From a checkpoint of a small transformer trained on Wikipedia.
Architecture: rotary positions, no biases in attention or MLP.
MLP neurons of a small language model. Each row is named by its layer, matrix (gate and up: input weights) and neuron, and shows model dimensions 176-239. Each number is 200 + 20 x the weight over its row's rms, rounded and kept within 0 to 999. A neuron's up and down rows have the sign that makes its largest values positive.
A block is one neuron, or neurons of one layer that tend to fire together. After each block is what it responds to, as a language model described it from the Wikipedia text at the highest values.

L17.gate310,188,184,175,212,217,199,189,217,198,206,213,172,212,199,200,215,201,196,193,200,180,179,215,149,205,194,209,198,177,177,206,214,207,209,191,235,185,196,193,217,189,198,214,225,261,169,178,204,229,202,211,205,188,184,212,188,202,234,180,198,233,181,208,205
L17.up310,206,206,142,185,220,194,213,218,188,194,231,165,209,196,206,178,207,208,171,215,203,202,208,202,206,199,245,179,212,184,223,195,204,150,197,211,197,197,186,177,182,232,155,211,216,208,208,215,212,185,180,196,222,202,194,200,191,224,234,200,219,227,184,239
L17.gate382,189,218,198,204,206,207,184,169,181,187,240,173,195,188,218,216,194,216,174,218,204,205,220,194,205,231,253,205,198,195,220,208,219,188,227,188,179,152,202,180,242,159,190,178,237,164,198,206,216,233,160,220,176,200,190,199,180,175,193,222,211,197,205,210
L17.up382,199,194,209,189,195,197,204,172,197,234,166,212,213,168,175,237,204,202,159,200,190,254,209,194,216,227,209,209,186,178,205,215,215,193,192,207,218,214,189,203,184,162,203,158,194,189,228,185,210,210,190,219,192,189,229,206,205,184,190,217,210,219,173,220
L17.gate445,188,212,151,201,222,173,218,200,247,222,211,204,202,208,175,204,233,212,201,194,172,214,205,207,206,170,184,226,200,173,233,181,194,193,214,214,215,219,189,187,199,210,177,176,179,209,182,182,222,169,203,203,232,197,228,173,198,210,204,195,193,209,240,206
L17.up445,200,210,207,200,200,220,192,207,214,172,217,193,224,230,181,155,214,232,189,196,218,203,183,212,211,155,222,207,209,201,221,192,202,154,232,174,240,203,181,179,198,200,189,204,205,195,196,204,208,217,198,185,190,213,181,186,197,243,224,210,221,199,213,197
L17.gate557,219,214,137,213,187,184,238,190,187,178,212,178,202,198,199,163,219,200,170,219,225,209,171,182,170,199,201,210,199,223,175,211,217,183,133,181,212,193,214,205,207,226,214,192,161,211,230,204,226,189,187,198,197,161,240,214,198,225,205,199,198,187,208,247
L17.up557,208,202,200,196,169,181,179,224,199,251,207,193,179,188,197,194,203,202,166,225,215,197,199,225,216,203,175,183,240,179,197,198,225,192,171,205,175,155,210,164,172,202,190,184,204,206,202,180,222,169,152,188,149,149,170,171,213,181,179,173,176,199,201,218
The article a (sometimes an) opening a noun phrase right after a verb or preposition, such as authored a, survived a, mounted on a.

L15.gate138,186,198,196,184,222,205,185,245,173,192,190,231,223,221,215,214,158,188,231,211,204,179,177,216,196,158,161,214,200,249,235,192,179,204,207,200,195,187,176,229,218,210,195,205,203,190,206,198,209,207,177,203,178,212,210,208,192,211,221,180,214,207,229,203
L15.up138,181,221,200,169,181,162,189,192,205,210,187,180,198,183,179,169,176,188,201,212,209,159,210,211,209,193,196,229,199,182,189,182,218,192,230,205,192,200,211,198,202,178,202,212,208,198,218,208,165,187,226,212,206,223,186,197,177,175,203,183,180,218,191,198
L15.gate414,204,187,181,219,167,154,243,201,196,192,217,235,223,196,142,198,189,193,185,231,193,189,192,210,186,178,215,184,165,221,183,204,201,187,223,193,219,205,206,197,211,238,214,172,186,218,186,196,181,183,181,223,191,198,208,191,190,205,211,203,183,217,187,192
L15.up414,184,166,191,219,213,195,232,197,236,204,208,194,212,184,183,200,212,204,207,200,195,217,215,214,208,179,225,198,170,212,192,199,195,180,226,188,184,170,198,198,186,239,213,217,188,197,238,215,221,216,170,250,205,192,233,188,175,216,211,187,162,211,203,214
L15.gate453,167,180,173,181,215,217,206,192,176,207,170,210,211,206,182,190,168,202,160,198,205,153,178,196,178,228,206,164,204,169,190,211,195,218,203,191,161,191,193,186,193,199,196,174,227,185,192,234,185,213,210,195,198,213,240,184,201,210,196,212,225,160,170,184
L15.up453,236,191,179,158,243,173,194,240,194,203,201,226,199,150,163,216,180,190,175,175,186,208,195,181,208,204,217,181,192,204,208,224,229,245,202,189,206,183,230,199,218,247,224,192,191,198,234,229,173,195,172,219,171,203,198,201,183,182,229,169,202,214,191,163
L15.gate525,213,195,191,175,222,214,191,192,193,240,193,254,204,190,186,180,222,210,215,246,177,173,153,182,196,198,184,205,175,189,210,191,196,201,190,218,206,209,202,200,177,211,198,226,219,185,191,230,211,204,207,191,182,174,191,197,198,197,214,205,214,192,193,221
L15.up525,200,211,158,213,194,239,182,181,200,217,189,181,199,198,203,237,229,204,200,201,227,178,230,221,202,177,214,233,192,214,248,224,191,213,217,184,198,229,234,197,198,217,203,230,200,205,207,174,202,214,182,204,155,200,200,192,190,187,221,220,197,210,232,201
The word "a" or a word-initial "a" piece right after a verb or preposition, starting an object phrase: signed a, dug a, aromatic.

L15.gate11,172,201,202,167,219,212,189,199,192,194,195,223,210,234,201,221,214,215,176,193,185,211,203,218,156,200,174,189,194,196,173,232,211,230,175,191,198,198,178,196,215,176,177,203,217,216,198,207,198,207,201,189,193,234,200,210,202,226,179,203,232,185,186,186
L15.up11,169,211,201,185,195,193,168,241,222,220,194,163,193,191,188,208,204,200,200,203,190,167,200,191,190,205,232,193,216,178,208,195,162,194,167,200,239,200,188,156,201,219,191,226,207,171,184,194,226,206,198,182,215,195,148,170,167,202,197,192,186,227,223,203
L15.gate185,169,193,187,210,202,171,192,182,218,221,216,185,217,159,189,173,191,201,191,212,234,198,215,204,176,181,207,208,218,164,211,215,199,185,207,191,199,232,196,167,189,210,185,206,219,219,187,213,219,192,197,188,167,218,204,213,166,218,164,226,197,153,255,200
L15.up185,173,208,216,223,223,218,197,197,182,176,179,184,195,229,177,199,198,175,167,183,203,213,191,196,171,182,190,199,204,190,178,215,206,218,217,180,230,172,229,193,193,170,192,191,175,182,156,195,204,193,189,182,199,177,174,224,218,212,195,190,193,201,208,184
L15.gate285,168,232,181,222,205,187,212,206,182,211,240,235,178,213,203,191,228,173,200,205,216,207,232,202,169,192,188,204,212,210,176,233,200,199,180,190,173,237,182,232,203,185,173,184,204,233,211,205,205,219,193,177,193,221,206,199,190,224,131,169,221,194,190,220
L15.up285,240,218,204,175,237,196,204,213,228,207,198,223,208,210,199,219,181,201,217,202,200,222,228,205,170,161,195,201,187,190,190,220,195,222,204,185,220,200,209,203,206,236,213,201,178,196,241,200,214,208,209,171,187,205,198,175,210,197,230,213,214,217,205,210
L15.gate515,217,195,206,234,189,216,172,202,205,217,208,206,168,160,197,218,182,203,188,210,232,184,214,222,185,200,204,203,166,179,209,228,232,198,221,191,160,196,192,215,203,179,231,197,214,201,223,204,209,210,208,221,202,166,219,194,169,182,181,209,160,226,211,238
L15.up515,188,201,189,202,187,192,185,204,232,172,184,236,177,180,170,207,210,241,237,214,230,188,212,203,190,218,203,195,175,225,188,212,229,205,164,202,202,243,182,188,175,203,181,229,197,207,195,196,226,139,184,210,221,226,197,223,194,183,220,187,189,183,221,205
Tokens that close a structural unit: trailing === or == of wiki section headings, and the ; or ) ending parenthetical native names or dates in biography openings.

L16.gate439,204,209,212,206,217,182,179,185,213,202,189,168,214,184,188,221,197,217,169,198,201,201,245,232,191,226,226,207,228,191,178,189,194,196,199,186,202,220,208,193,182,193,189,192,205,190,199,203,201,216,195,182,156,183,199,212,179,216,229,211,208,252,244,202
L16.up439,205,187,210,194,211,197,218,198,162,185,228,236,232,228,204,216,181,193,215,201,201,220,205,256,208,177,208,207,215,214,197,194,185,143,223,195,228,211,206,204,194,231,202,229,202,189,241,179,175,232,218,159,180,216,212,196,223,216,173,191,185,244,191,172
Commas fused to the last word-piece of a multi-token proper name, such as author names before years in species lists or people and places (Boman|s, Hux|ley, Bowling Green,).

L17.gate448,208,215,201,174,205,178,219,212,202,207,220,173,215,209,225,169,205,192,197,206,211,178,198,195,166,200,154,206,189,229,203,215,223,159,197,207,207,245,193,190,206,182,219,215,189,192,202,230,200,199,216,209,242,210,192,224,225,160,226,205,171,202,186,197
L17.up448,218,216,248,203,241,202,178,213,206,188,189,178,207,198,190,214,185,173,226,176,203,192,185,215,206,215,211,178,203,198,179,217,212,209,183,167,223,193,187,193,183,205,213,180,197,201,193,187,214,197,193,193,182,195,182,214,170,229,215,183,202,166,191,217
L17.gate477,193,232,191,203,193,167,222,188,178,165,209,209,223,191,245,218,215,190,217,190,182,205,175,219,178,226,204,231,192,224,204,199,201,200,187,197,199,252,206,219,190,202,214,208,239,255,165,199,197,186,204,174,207,198,225,227,220,214,177,192,196,204,184,215
L17.up477,185,201,190,163,224,213,203,222,199,205,159,217,189,180,204,209,168,206,224,192,204,209,207,221,180,213,220,184,205,211,178,217,166,244,200,211,203,211,206,202,176,229,234,207,223,199,165,216,211,200,220,193,202,178,208,201,183,197,208,229,181,236,180,212
L17.gate497,167,197,167,228,171,223,151,176,205,167,192,237,200,155,180,219,187,153,203,212,194,208,203,204,190,178,161,236,189,174,194,213,211,200,230,216,183,201,203,199,203,190,185,234,175,224,233,206,196,224,171,178,179,193,173,201,166,170,169,218,182,220,221,218
L17.up497,173,228,217,210,167,175,167,189,166,199,225,192,181,227,211,198,221,247,217,181,205,204,213,183,216,195,198,207,208,177,193,194,160,187,182,197,228,210,190,187,195,179,215,208,159,195,216,198,206,166,192,201,157,195,173,184,210,198,180,159,186,205,191,205
L17.gate609,153,180,169,202,173,224,202,225,207,202,202,218,196,196,210,219,212,212,189,187,193,187,225,193,161,214,192,180,210,167,235,229,200,177,169,192,213,205,210,199,205,224,200,200,207,195,198,219,204,176,242,176,162,206,185,206,219,193,190,205,213,218,199,209
L17.up609,170,162,218,211,198,216,227,201,230,205,215,229,192,200,189,213,196,194,197,192,207,201,185,204,172,192,220,194,216,190,147,188,177,201,167,215,236,209,191,197,206,179,202,196,216,232,202,182,239,186,198,205,193,226,184,144,199,230,236,179,195,199,212,204
Closing equals signs of Wikipedia section headings and titles (==Early life==, ==Schedule==, = Name =), plus table separator rows (|---|---|) and leading row pipes.